Part of a small language model's weights.
Size: 8 layers, width 640, 5 heads of 128, MLP 2560 tanh GELU, vocabulary 32768.
Architecture: no biases in attention or MLP, untied embeddings, attention and MLP in parallel.
Training: a variant of Muon for these matrices, 1360M tokens, 10376 steps.
MLP neurons of a small language model. Each row is named by its layer, matrix (down: output weights) and neuron, and shows model dimensions 208-335. Each number is 128 + 24 x the weight over its row's rms, rounded and kept within 0 to 255. Numbers have three digits each.
Before each neuron's rows, "raises" lists the tokens whose logits its output raises most directly, leaving later layers aside.

raises: "\"", "\":", "\")", "ll", "uries"
L5.down557:200159133112123131139109198132125106174135160145105173138098141175108100100131132103135167110140081148173140136077152089151127128147106060131113130123130123144124125123137093091113128087098111109107144071118161140124138135139125132130115133104148147074159144127158136120183148133156121103154111156124120096145125127116161091164134143105133084147119124131153129096137087146131148081106

raises: " lives", " remains", " assists", " produces", " focuses"
L5.down842:145106102135127105128119142132135138137117118112098102123158142109108120122080127187114142116187094125172129154117122106129094177120136025128115116111148143177146121098141110106126100191146115158110135118121141153102104136159098087137145153113142156147114115133173122121140094129143097134156164095111082109162145133152120137155120092140095132143107111126135148128131107092146122100152

raises: "\".", ".\"", "\"", "\",", " ."
L5.down1169:255125148064124142170140106128126116098088070109127107142118135121142155182131114104114140138122144123105155147161084119149130116139121124124128128151128150163126130148147133096164129061092110106098120155128135113145090139108090127123130132119126116165135105149125134151148113084110109144126152111116108128127142165166156107125133137086149072121146149108147105160132105082082134119136

raises: "ial", "ino", "ia", "ule", "ja"
L5.down327:079098150088135107172155104166129120141103132121158108113092108136132140153180160143138124116127146153138171155092097159165119136123081169106161129110134136157105153142079085128175113076119144136160119136122143122138145116087115149158138122175117133141141082106095098093149124090144131138140127077118130144155145152160135131129133160080158097119133144109038121092130125135143120157134

raises: " found", " thought", " lost", " agreed", " told"
L5.down2446:098122102150168111141139162135136155145113143146131095133165116157104046084124108198125131156110154144130127138058125079084096126088148130122130126148136142155124183153123086133140111136111097112141085084146130125127126143125152131150109102085141159131174143177122105158119139128159116133107128164141143074154099127147077177124127096126101121147110133115129146113086138102165121155125

raises: " first", " last", " end", " beginning", " early"
L5.down69:162124077126092164168095103139112131106118135208088137123106124119139106138112161129142116127151111120104120112143124124132144135100077140099095136149122095122160090136139114132150099109125122128087114136146118091122121094137103108128128120135168131126139141106119151156111116122105133157130144109129110137162128118149175148158158137113129148112077141105092118150139081149107152112143

raises: " one", " on", " at", " about", "ord"
L5.down1906:087124115164142096135149132078121152142131135145125160115097150142131123152104158061133148105155143054084099107153109128141186126130115164120147072125127132147139153110165106148158131103178133159157108131112104124149102131088118135142148122129183131149092121128143138137106144074120097169149123132106160105136116146108093141110099167123105143056126124134118170158108185109139133109137

raises: " for", " towards", " throughout", " during", " since"
L5.down555:123084117126103095170130107129165144140172113149098146112126124096124123155086119094110140117110149101143165170137161130143155117118132149115114124092113101101095143122130085143164139160105161142131164149079120146176102132147151132127162113140109121092119111165134144090130116148123146146093131124106168134094088109139115104102145163147108122124104119130153147174140099153134139091119

raises: " America", " Britain", " Asia", " British", " Australia"
L5.down323:182166106157102131113096141107141113121122134129128116087113129123161121127089176113156127136150131165127160128080140083099166108142153120138122118111112150134106110151118156114131110141070113133132133136140153140110111137100101112167118153159170098100180138118106106157141163092165119123152163080120139096166097104167123134137132088131149126133112121141104138084159156084105167136155

raises: "iss", "ert", "ers", "in", "est"
L5.down1669:173131103150125112138105141130125129136115162161197116121145109131122178148106137121144154112144129137128121120083130137124124130095139112124102113134120118119138141137123101159136129117125114131131167123106169157149122119109116106133131102113142139105112112128173129094101153098093089151134128124090119106096129143104151157137122130136119143089126113069150130132138144121171135134139

raises: "el", "els", "ised", "ising", "lers"
L5.down1003:134135104149110140189137172145150118093133130174100139085158154128138103111123155109160184110138108107159093111106092137115152112122141139111116130111121138122162147120163086129150141137101118149133117156100097155100115143093159096112147152133100086122130132097143109121135159154087121076091138104135101079147115112102141147110167133117156135102146083125120099124155093129138159131094

raises: "ids", "pe", "id", "ard", "unk"
L5.down1117:112171103145122082109143133129097109130109149173148084108132122098074165103099099120095101095141138132150111123163108120134108147119165158124144120144150124168147138134106124151127195078120139144082145125135094144129125132132146133141112157155133112138119116083133131135111140134105147149073075102156130121090127116121159112146130122089125093100139117099099089115133176099156156124112

raises: " back", " up", "ten", " off", " away"
L5.down2488:100141117146093092095098095117090107109135134167104124083120140124110141150140159115142178081083162092115158098122143133129083103078122123133106124127110132109143124160138134158139119119128135127121102114106165098131129156129156123105162164091129151103142135144104142117101145199184123121134139107113079146123114095099121150162133132143124140169137134145124087136145131147125140123129

raises: " \"", " “", "ls", " titled", " season"
L5.down652:152119154134121139080113162162131126112103112091173145114115120093128136174114141159122151110119118109105124124106137167162103142119153156165116136115113075090134098112117125130124137126137125097131135115161130089120122088097091112163048132141118120111141138161146118133112167140115084128150108104098118168144115151120128112123153149142115155097175158149127110112094110136101168156140